{
  "num_hidden_layers": 15,
  "hidden_size": 448,
  "num_attention_heads": 7,
  "num_key_value_heads": 7,
  "head_dim": 64,
  "intermediate_size": 1792,
  "vocab_size": 8192,
  "hidden_act": "tanh_gelu",
  "norm": "layernorm",
  "norm_place": "pre",
  "norm_eps": 1e-05,
  "positions": "learned",
  "qk_norm": false,
  "attn_scale": 0.125,
  "bias": "all",
  "tie_word_embeddings": true,
  "parallel_block": false,
  "init": "normal",
  "init_std_qkv": 0.0206,
  "init_std_o": 0.00377,
  "init_std_up": 0.0206,
  "init_std_down": 0.00377,
  "optimizer": "muon_variant",
  "learning_rate": 0.00158,
  "lr_mult_o": 1.26,
  "beta1": 0.93,
  "lr_head": 0.00588,
  "max_grad_norm": 1.0,
  "warmup_steps": 200,
  "schedule": "wsd",
  "decay_fraction": 1.0,
  "decay_shape": "linear",
  "final_lr_fraction": 0.02,
  "batch_tokens": 131072,
  "max_seq_len": 1024,
  "doc_mask": false,
  "train_tokens": 810400000,
  "max_steps": 6183,
  "dataset": "wikipedia_en"
}
MLP neurons of a small language model. Each row is named by its layer, matrix (down: output weights) and neuron, and shows model dimensions 0-127. Each number is 200 + 40 x the weight over its row's rms, rounded and kept within 0 to 999.
A block is one neuron, or neurons of one layer that tend to fire together. Before each block is what it responds to, as a language model described it from the Wikipedia text at the highest values.

Description: Fires inside nested brackets, mainly the dash in tennis tiebreak scores like 7–6^{(7–4)} and LaTeX subscripts like \Pi_{\mathbf{k}}; more weakly on mid-word pieces (cul-minating, cor-p-orations).
L5.down441,241,184,207,141,166,269,250,189,251,208,273,153,272,224,176,151,181,102,183,201,209,246,120,245,169,162,239,178,187,194,204,184,213,258,251,176,191,164,171,216,192,179,147,278,182,220,224,211,251,193,155,182,186,188,191,192,225,186,194,205,170,186,204,236,154,211,238,210,179,205,212,171,221,297,201,307,186,166,230,240,201,155,203,166,112,206,253,243,163,205,213,221,215,179,226,179,239,191,195,166,210,169,230,186,266,235,268,300,155,121,122,264,203,156,212,166,231,175,216,191,264,192,195,147,246,242,181,159
L5.down657,130,250,136,235,201,219,145,177,196,242,241,222,216,154,165,202,215,213,248,161,185,212,173,181,226,197,233,239,224,218,274,232,181,314,166,242,125,200,160,179,190,193,209,198,209,189,172,158,223,161,220,179,202,232,169,246,161,167,200,313,193,220,256,206,144,167,188,225,242,266,218,198,162,124,198,206,242,194,192,194,208,175,108,243,187,192,115,115,192,158,148,246,145,222,204,140,187,169,159,228,156,199,195,223,211,168,189,243,160,182,188,158,98,202,210,198,145,201,225,149,158,132,225,190,274,237,172,253
L5.down1562,160,234,128,242,255,150,204,180,192,233,180,270,143,155,202,190,245,218,208,138,212,180,186,161,230,144,203,244,230,268,215,189,203,165,249,114,202,210,204,139,204,234,242,212,185,194,201,177,179,243,178,186,195,227,198,189,214,180,220,243,221,185,205,247,194,242,175,200,158,152,254,270,198,215,187,267,210,157,229,190,184,119,153,289,209,204,189,297,235,124,105,163,219,198,216,244,175,218,199,158,211,187,126,207,221,199,165,204,213,238,175,289,200,202,191,198,205,206,242,228,183,181,196,165,261,179,179,224
L5.down1671,185,242,229,288,189,228,152,155,186,257,250,222,149,160,186,228,194,166,157,206,184,207,240,194,218,242,182,216,155,270,212,188,228,244,169,258,163,187,206,154,203,137,243,191,168,190,241,151,198,213,255,217,91,182,177,131,183,244,153,285,208,118,184,190,247,214,195,194,199,194,250,175,156,274,227,234,145,114,184,223,252,140,242,303,182,203,201,192,178,238,236,186,172,155,294,252,261,202,200,170,111,139,159,198,226,260,199,162,219,238,204,206,232,190,211,224,136,209,222,214,300,160,186,199,226,246,224,199

Description: Pipe or colon closing a wiki table row's label cell before its value, e.g. "Total votes |", "Total number of members:|", "Born:".
L5.down588,100,194,145,258,172,119,184,158,182,148,180,199,151,186,186,167,220,188,190,237,151,168,212,200,90,179,113,172,197,243,171,196,225,115,209,244,142,249,210,224,264,197,214,233,153,143,218,255,238,236,233,179,197,259,281,182,242,212,192,234,242,223,190,189,273,211,225,227,268,209,171,226,180,189,208,153,206,119,193,167,223,198,233,222,242,185,158,234,200,160,238,249,187,214,169,133,262,209,213,169,249,207,173,214,201,201,177,198,246,204,180,286,194,178,225,133,204,173,168,196,242,207,253,189,186,188,173,198
L5.down1195,192,203,184,164,177,188,146,192,151,163,283,163,178,218,183,164,196,99,234,264,233,216,178,162,208,251,225,238,148,242,236,171,196,265,176,199,197,230,172,275,160,204,188,135,190,155,216,243,174,240,209,182,243,198,166,139,221,235,212,254,276,156,250,141,190,175,255,185,227,213,215,280,159,214,234,145,155,160,216,190,183,242,246,237,157,185,209,192,243,194,210,219,225,239,199,211,205,229,154,180,208,153,203,255,217,138,193,241,167,185,187,187,177,232,187,231,194,248,182,288,216,169,86,141,234,184,224,128
L5.down1380,65,241,194,169,215,194,140,193,207,225,174,217,223,225,178,146,170,186,187,107,136,151,140,221,145,222,147,239,167,144,197,190,236,161,212,249,272,213,144,164,171,148,245,81,219,186,155,214,290,261,179,244,274,223,166,252,155,224,219,247,142,215,162,177,182,190,224,187,117,258,284,229,194,145,192,136,239,131,265,169,196,170,229,189,198,159,167,232,198,85,235,224,167,252,179,165,204,229,189,190,234,221,193,216,175,226,223,186,223,211,166,214,207,186,171,180,193,202,213,218,171,244,200,250,290,218,206,335
L5.down1561,239,103,202,201,153,55,236,181,255,215,184,194,193,217,172,191,223,243,152,172,195,185,128,216,243,245,184,168,220,195,212,191,246,218,229,183,217,214,161,213,185,189,210,268,207,206,169,189,198,214,236,124,261,162,160,193,211,157,161,217,180,190,146,241,118,166,239,234,215,269,240,203,170,226,235,167,201,251,259,212,99,187,146,249,266,195,253,198,227,234,243,185,191,209,219,226,226,228,307,165,295,229,178,232,190,198,191,133,159,185,227,223,222,193,146,188,218,304,227,179,211,166,181,169,226,151,186,257

Description: Opening word pieces of names or terms that begin a new item after separators in lists and tables (pipes, semicolons, dashes), often Ma, as in Mauritania, Mamedova, T-62.
L2.down224,177,200,247,187,243,200,240,171,186,185,164,201,209,216,191,246,168,251,206,208,219,157,255,196,101,168,194,168,183,148,180,195,204,309,166,239,215,235,202,221,242,253,244,175,187,132,215,197,242,217,192,207,193,202,211,175,178,169,217,230,243,224,202,257,174,224,190,184,282,237,215,226,187,187,201,207,246,152,167,230,140,166,138,166,188,227,181,187,239,157,159,186,236,217,204,172,172,156,150,232,240,136,186,177,206,251,183,192,217,195,217,147,189,235,249,179,140,173,217,181,157,224,202,199,242,280,170,205
L2.down562,167,217,193,193,216,229,184,223,220,181,314,264,244,215,181,183,229,220,192,240,223,179,268,153,177,124,222,205,154,179,241,203,184,211,221,201,159,167,290,161,219,172,212,175,96,197,221,268,139,241,125,169,197,228,216,161,133,207,170,199,212,198,152,233,177,206,173,215,224,202,198,265,199,255,227,156,153,215,197,200,206,157,206,198,217,205,202,176,148,235,217,184,159,198,184,193,241,142,180,226,277,217,237,177,176,235,211,148,198,195,256,247,155,182,142,290,214,188,198,248,230,180,232,219,191,137,222,145
L2.down570,209,156,249,216,226,170,226,192,269,285,211,267,205,175,253,189,188,192,175,231,177,180,135,227,234,260,195,189,200,139,227,204,131,179,263,180,210,207,304,268,138,211,206,180,277,313,151,206,288,203,248,209,249,196,269,181,173,254,112,248,173,177,125,190,254,78,210,186,193,243,172,245,274,145,238,116,233,244,188,175,302,171,201,235,241,200,161,208,143,257,235,251,177,179,158,196,176,151,215,139,176,108,271,162,186,240,221,243,221,138,179,192,163,215,177,159,228,211,218,265,237,132,193,251,202,121,190,201
L2.down895,153,266,264,284,140,255,219,213,197,220,177,186,251,189,231,213,199,231,172,222,154,166,146,157,147,217,157,256,258,194,187,221,80,143,160,153,216,186,174,256,130,165,238,207,134,240,144,170,156,175,197,165,188,323,201,146,245,121,247,232,261,166,169,239,161,240,227,222,201,220,237,133,195,223,111,216,204,231,167,141,220,196,219,213,249,240,222,209,175,246,196,196,171,274,140,222,147,165,239,159,223,225,218,253,157,252,169,178,232,176,137,211,191,155,255,161,252,216,225,161,163,249,145,206,256,198,222,205
L2.down935,160,216,208,195,188,245,250,272,241,239,264,219,142,207,185,243,262,169,157,174,181,136,180,291,229,168,191,186,124,134,198,223,194,289,199,216,231,193,231,224,227,154,136,271,169,199,140,215,202,187,180,181,170,249,200,241,154,250,239,224,214,201,166,227,185,202,205,161,141,263,181,167,244,238,202,201,241,216,213,147,230,206,226,181,218,169,236,263,157,239,236,147,206,86,132,171,169,149,188,175,175,212,211,259,251,212,153,271,197,204,175,120,220,224,249,254,180,118,224,166,227,230,174,161,200,189,201,197
L2.down1320,157,227,143,208,240,162,129,184,265,213,142,186,207,277,207,239,226,215,189,300,86,142,184,146,172,259,149,158,195,249,221,192,202,186,164,236,151,215,165,212,225,256,233,174,267,200,163,129,247,191,174,189,213,168,208,260,181,211,255,157,208,186,192,231,207,117,243,202,146,183,235,64,286,262,162,212,142,194,198,209,223,176,158,206,198,169,197,195,238,171,191,160,222,239,167,201,231,248,261,234,236,177,158,194,221,194,288,210,165,121,275,164,177,237,166,195,188,194,190,252,173,238,218,200,120,231,154,149
L2.down1404,184,144,256,223,169,191,217,169,137,113,214,191,230,173,251,291,175,254,190,202,174,299,260,107,191,247,206,184,180,228,232,183,232,206,201,230,95,213,164,228,193,214,260,247,226,222,140,218,146,150,177,167,224,187,230,231,175,127,247,236,235,214,220,210,192,160,176,118,233,154,274,164,269,123,207,184,197,223,220,194,192,191,229,245,188,259,137,204,255,190,142,231,220,210,186,230,200,155,194,173,212,258,157,263,197,177,180,277,235,208,131,135,189,196,216,184,255,240,244,158,196,171,180,195,237,225,163,165
L2.down1624,168,157,211,137,276,242,182,278,192,199,219,190,230,172,169,184,148,248,179,146,237,182,218,211,194,190,212,160,259,203,156,268,213,188,167,118,164,237,186,237,231,207,186,183,190,289,168,216,184,168,208,162,181,188,165,285,267,255,280,215,282,151,222,230,239,148,187,167,300,171,187,183,206,236,214,234,209,150,246,114,184,181,226,231,238,200,178,167,138,208,233,201,227,233,185,251,223,246,209,266,108,236,217,228,175,177,257,177,267,245,275,168,235,267,240,292,203,181,223,286,219,195,204,199,207,186,213,143

Description: Subordinating words that open an adverbial clause mid-sentence, such as when, while, if, though, and participles like trying, moving; occasionally mid-word pieces in names.
L10.down78,217,172,214,225,193,246,178,249,223,221,237,207,223,170,208,220,183,254,215,147,196,146,227,198,191,210,169,168,332,226,193,158,204,156,187,167,172,141,197,233,214,172,221,195,151,199,235,260,174,253,236,231,158,213,178,248,210,276,177,266,219,239,173,212,226,235,292,272,148,157,169,228,265,212,239,244,201,142,213,223,164,265,160,221,226,173,165,134,237,219,192,241,230,226,173,177,235,151,196,135,208,210,250,189,199,293,228,178,184,258,196,275,278,183,304,190,122,179,206,261,186,177,170,212,148,219,218,190
L10.down362,237,237,170,207,90,223,199,262,160,127,250,225,188,224,192,167,182,246,223,124,149,246,248,152,182,210,178,198,233,155,219,172,231,205,204,250,237,216,155,165,233,162,221,147,183,171,186,136,140,210,211,152,242,175,161,240,225,230,197,207,194,209,272,242,187,207,174,192,242,177,138,325,200,195,175,239,247,157,246,257,162,197,156,227,238,214,199,163,175,198,179,266,193,206,264,231,177,188,155,194,90,210,240,192,207,223,211,173,187,194,89,136,155,163,233,152,192,159,178,169,215,264,209,193,236,231,216,102

Description: Pipe separators in Wikipedia tables, strongest right after "Total votes" or "Turnout" rows just before the total figure; also other row-start or mid-row pipes.
L10.down60,145,193,201,252,206,233,197,209,174,238,155,220,148,207,187,212,193,193,249,201,233,216,172,183,91,212,189,233,265,201,259,191,200,190,174,216,237,218,139,215,218,168,232,166,232,187,184,241,145,188,218,161,163,182,224,172,254,252,226,223,159,203,105,207,160,202,268,172,177,240,276,175,235,211,180,185,203,221,148,205,203,215,240,248,220,200,257,195,198,163,202,127,191,198,131,228,189,209,299,221,136,227,165,268,179,205,171,174,224,121,228,183,223,205,160,211,188,175,224,164,243,135,234,207,175,245,225,262
L10.down1432,135,159,132,122,183,230,123,220,179,168,217,180,183,264,281,143,117,144,229,238,249,233,140,277,200,230,219,184,186,227,233,203,227,198,275,279,160,197,203,228,151,205,160,149,253,215,258,215,207,184,268,207,164,191,248,218,205,220,181,197,207,211,161,225,157,173,217,165,180,218,183,163,211,274,158,202,161,186,193,130,297,220,235,194,254,205,196,213,198,196,191,163,205,191,193,210,158,251,174,247,142,204,264,200,237,157,204,234,109,252,206,205,215,205,143,184,246,264,234,226,224,258,231,173,199,187,253,284

Description: Function words such as when, all, most, what, you and me, strongest inside quoted song or book titles, e.g. "What You Want", "Love Me", "Heart of It All".
L2.down189,249,137,209,231,175,177,291,233,189,270,171,245,190,203,182,210,166,167,218,165,184,211,223,231,195,185,220,166,143,282,222,262,230,149,222,234,222,160,151,206,231,226,184,185,149,254,121,228,182,148,206,284,154,261,253,223,212,127,171,234,171,211,266,247,228,199,236,181,154,219,130,294,152,168,282,189,173,222,213,192,176,162,146,190,211,225,179,132,201,224,247,192,201,192,212,193,213,187,192,216,186,201,162,213,184,135,186,123,302,190,252,170,188,207,171,217,219,238,178,220,215,193,145,199,206,128,152,210
L2.down286,245,186,178,193,135,288,165,232,213,272,170,148,178,211,187,147,220,174,202,147,143,215,175,175,162,136,191,210,166,225,276,221,229,239,190,166,199,166,197,188,193,191,160,180,208,156,184,186,153,190,258,155,182,168,200,144,207,149,159,191,154,196,263,227,221,245,202,221,191,212,193,247,195,151,223,232,146,260,155,296,188,183,195,236,239,197,248,204,156,180,200,234,204,184,220,183,155,184,300,136,211,172,252,212,180,177,232,187,210,206,175,171,168,176,226,259,229,269,173,230,238,155,214,231,225,201,216,176
L2.down298,296,157,137,189,227,253,187,195,200,174,180,183,204,160,171,229,240,208,174,222,153,175,163,105,189,176,212,176,241,173,243,191,115,121,166,173,204,189,187,262,184,210,166,178,187,208,260,125,245,174,106,252,274,282,206,255,235,234,247,93,202,239,220,275,175,248,199,192,185,170,206,157,179,166,155,133,130,176,247,190,113,243,191,160,206,151,218,166,225,179,184,203,151,255,146,237,261,242,198,310,265,160,190,254,151,272,133,212,198,117,177,145,175,250,212,212,203,214,226,214,180,212,159,207,184,213,179,214
L2.down866,233,257,230,194,176,253,154,196,120,167,207,232,206,199,101,209,207,172,204,274,245,153,267,108,205,180,265,270,212,189,145,264,221,187,231,189,157,237,181,266,232,299,224,142,162,184,233,167,161,260,166,228,187,184,243,247,267,188,183,299,180,190,112,187,193,266,230,245,251,137,199,173,223,290,176,222,155,191,272,170,193,150,235,219,248,136,199,182,209,197,176,187,217,265,223,193,182,208,194,248,196,225,219,139,232,194,197,187,236,201,228,255,199,213,208,204,181,136,243,155,221,253,202,203,206,127,240,166
L2.down1115,283,231,205,204,217,285,185,232,100,215,234,206,179,262,190,206,195,138,199,199,227,190,194,255,226,143,144,168,241,142,251,221,95,187,171,234,204,307,192,218,237,199,268,244,262,279,176,133,132,255,244,237,163,289,210,202,221,160,159,203,205,149,153,149,212,254,241,213,219,165,193,165,207,196,193,186,186,222,191,204,224,231,162,170,249,206,202,152,251,182,202,204,191,149,161,184,180,202,202,152,97,196,234,172,183,184,235,135,284,196,182,186,158,189,233,226,211,179,179,191,277,167,195,187,173,260,232,149
L2.down1331,267,184,206,228,266,242,193,221,131,226,169,222,188,247,206,250,195,205,218,214,228,190,206,257,181,156,158,126,237,138,250,241,135,283,199,160,177,217,192,202,256,119,117,212,167,130,152,117,194,220,158,183,175,222,176,247,245,187,276,188,232,191,198,186,202,202,225,267,299,205,178,237,199,215,138,227,268,185,241,195,145,207,179,188,255,162,181,183,197,221,163,219,212,186,138,230,111,160,222,188,165,181,208,234,233,198,244,186,236,258,122,224,127,271,233,229,192,213,181,159,203,143,162,214,187,217,130,221
L2.down1332,276,174,128,122,186,160,238,144,199,151,253,164,188,188,246,250,197,228,159,211,244,208,208,196,163,186,265,190,212,194,249,212,177,132,160,230,145,200,177,275,180,165,137,141,180,236,130,176,115,182,173,244,211,231,184,213,223,211,163,206,218,207,218,151,224,199,284,140,273,225,249,217,198,210,143,163,239,128,222,174,191,190,257,262,149,116,257,198,189,220,246,166,214,149,185,234,168,150,211,232,175,182,274,237,191,213,282,176,209,111,217,217,190,213,203,211,183,195,122,212,228,206,203,218,171,199,235,190
L2.down1708,197,263,237,174,141,193,215,242,175,246,242,178,244,174,125,225,179,215,81,228,169,164,154,242,191,223,199,209,268,234,244,211,237,237,207,225,211,151,233,236,203,224,154,242,233,200,253,218,221,163,138,231,240,173,205,234,244,179,317,203,153,207,214,305,293,235,196,265,197,162,190,263,179,188,184,318,212,169,220,194,237,149,148,232,265,120,165,206,165,194,203,188,162,187,230,232,198,157,213,226,241,177,167,200,238,160,208,238,267,147,173,189,233,139,285,232,162,223,177,175,251,189,210,231,195,188,184,210

Description: Periods ending declarative sentences in expository Wikipedia prose, often closing a paragraph, such as lot. or boom.; colons, brackets and digits fire more weakly.
L10.down155,227,217,326,221,263,195,207,172,166,173,234,227,272,197,230,242,212,169,197,190,266,162,241,175,230,201,136,207,256,240,212,118,322,243,180,257,135,145,193,231,174,172,208,173,205,191,234,130,234,235,150,219,244,249,250,261,152,259,251,239,205,242,112,148,230,208,202,247,189,115,167,143,207,271,185,191,155,186,235,227,180,284,195,154,266,217,248,163,196,228,223,138,183,237,185,205,242,175,145,215,170,166,248,173,150,147,210,256,149,210,220,263,242,147,295,205,158,269,167,146,212,211,165,215,262,249,228,218
L10.down1371,175,179,213,245,174,258,221,226,234,285,248,183,235,189,237,176,176,172,165,225,192,165,186,108,274,177,263,201,223,179,205,188,189,181,260,224,172,222,294,274,235,200,191,205,177,215,233,234,186,166,220,243,251,227,167,227,162,198,212,239,189,212,216,210,154,243,161,224,241,232,220,250,273,157,249,188,232,228,190,267,226,153,231,206,194,223,148,192,187,212,226,286,226,216,145,194,239,210,210,238,242,243,236,159,190,192,206,283,144,170,234,302,211,137,213,164,210,148,230,227,142,242,182,334,225,204,157,218

Description: Pipe separators between table cells, especially after a first header or row cell (Team |, Pos |), plus passive participles after is/are such as used, found, said.
L2.down104,165,230,183,77,248,197,274,168,193,204,170,255,155,224,251,168,249,158,203,266,191,195,215,151,209,247,242,146,217,196,195,146,201,166,226,258,196,263,237,270,198,150,187,184,214,199,167,230,158,150,211,169,219,158,237,162,232,242,173,152,182,204,154,218,168,194,217,233,222,246,200,183,269,152,92,179,175,195,197,229,103,148,202,186,160,259,261,202,205,208,149,269,229,185,152,210,249,239,221,151,239,281,210,194,199,213,173,226,185,139,182,208,191,185,202,155,149,291,172,160,172,177,214,205,224,187,256,166
L2.down178,184,150,246,148,240,211,244,233,230,256,259,183,204,248,241,245,241,225,264,169,276,241,154,150,204,295,202,169,227,189,240,210,217,219,127,187,248,309,137,236,198,163,190,114,169,206,248,230,189,204,232,220,187,194,271,218,155,192,144,150,170,220,154,205,258,162,171,236,186,196,214,166,228,181,130,181,189,195,274,223,153,167,224,183,193,172,178,221,234,188,143,235,171,190,169,260,180,220,217,240,199,204,197,217,133,180,213,207,213,195,230,225,184,195,187,193,127,238,201,193,227,238,198,202,206,109,214,247
L2.down264,231,216,272,235,256,245,239,217,201,138,221,203,259,165,229,243,181,254,154,239,221,178,194,210,183,242,228,181,201,228,199,164,201,256,164,183,145,196,219,198,315,157,184,230,231,155,238,214,212,240,236,226,221,199,188,206,207,157,195,222,248,169,197,108,135,214,186,186,169,207,226,112,135,257,171,207,204,196,240,257,223,236,202,167,170,219,118,186,210,206,261,241,182,189,160,230,175,209,224,293,147,116,234,227,177,209,198,171,235,196,213,180,275,229,279,104,189,163,217,257,181,222,158,94,187,215,197,266
L2.down314,151,230,165,151,171,196,202,196,272,253,274,234,196,220,190,265,246,224,170,254,155,239,221,175,154,214,178,237,213,176,209,192,248,226,208,147,247,157,204,182,236,188,169,149,227,231,174,191,217,199,256,249,292,230,221,211,255,151,178,129,145,238,227,278,210,256,257,163,228,126,219,194,191,274,260,242,170,210,167,213,184,115,267,200,262,208,231,247,240,143,217,280,193,181,267,199,196,197,196,217,141,248,251,178,142,223,220,223,208,137,258,164,188,210,165,180,223,246,196,201,235,142,249,159,237,177,179,191
L2.down961,204,208,186,191,228,152,171,219,245,223,197,171,247,145,173,237,152,159,226,214,215,177,182,193,233,248,188,164,156,163,134,171,210,185,159,222,190,151,196,216,185,167,141,292,195,168,229,175,283,129,277,131,216,199,195,224,206,230,236,186,215,181,200,233,254,213,174,141,206,209,173,205,167,257,220,178,279,149,201,205,186,198,202,179,215,239,223,239,125,206,273,109,186,247,231,183,174,147,184,229,187,106,188,237,149,115,162,158,217,176,157,220,205,188,227,201,268,202,197,168,172,154,150,260,187,171,112,233
L2.down1037,156,161,194,147,225,140,132,252,219,142,191,179,198,203,198,248,161,205,197,153,179,191,173,186,254,243,183,159,210,244,314,197,165,221,150,135,219,192,268,196,130,173,184,156,136,221,206,193,188,251,213,119,227,215,270,162,175,232,212,204,190,229,206,252,233,197,167,206,232,145,221,230,177,185,160,216,244,258,204,197,206,205,174,178,239,214,235,239,234,202,224,199,228,204,114,189,190,218,112,175,244,192,210,271,164,187,238,170,238,202,184,220,186,256,269,235,229,219,158,247,279,210,182,221,223,172,258,156
L2.down1207,245,212,202,194,132,158,142,197,220,155,201,175,206,232,163,204,179,149,165,148,221,186,254,246,220,181,218,227,275,163,160,132,235,196,219,174,162,223,249,170,200,189,203,269,125,189,197,247,212,202,225,131,196,184,259,126,167,236,221,194,201,236,174,256,285,203,181,241,182,159,212,259,197,219,170,235,228,203,240,226,206,230,176,133,166,282,224,173,170,234,194,156,220,198,173,273,250,207,221,203,185,169,138,209,222,191,193,214,256,209,217,207,232,218,217,222,225,253,211,229,179,176,115,218,170,127,134,144
L2.down1394,191,221,226,219,183,223,179,170,264,189,158,178,167,175,173,213,226,177,154,177,163,164,172,188,160,142,171,176,180,142,157,290,204,198,222,263,180,247,267,178,237,251,177,269,187,175,214,194,254,212,203,245,295,125,237,210,168,127,164,157,142,247,249,244,245,126,138,214,237,166,251,181,157,125,222,157,162,219,292,147,202,230,167,180,209,165,186,246,177,181,241,202,203,266,188,156,167,190,203,162,257,253,198,253,256,204,181,199,217,238,229,207,174,152,253,143,227,164,187,183,164,223,259,242,165,132,150,209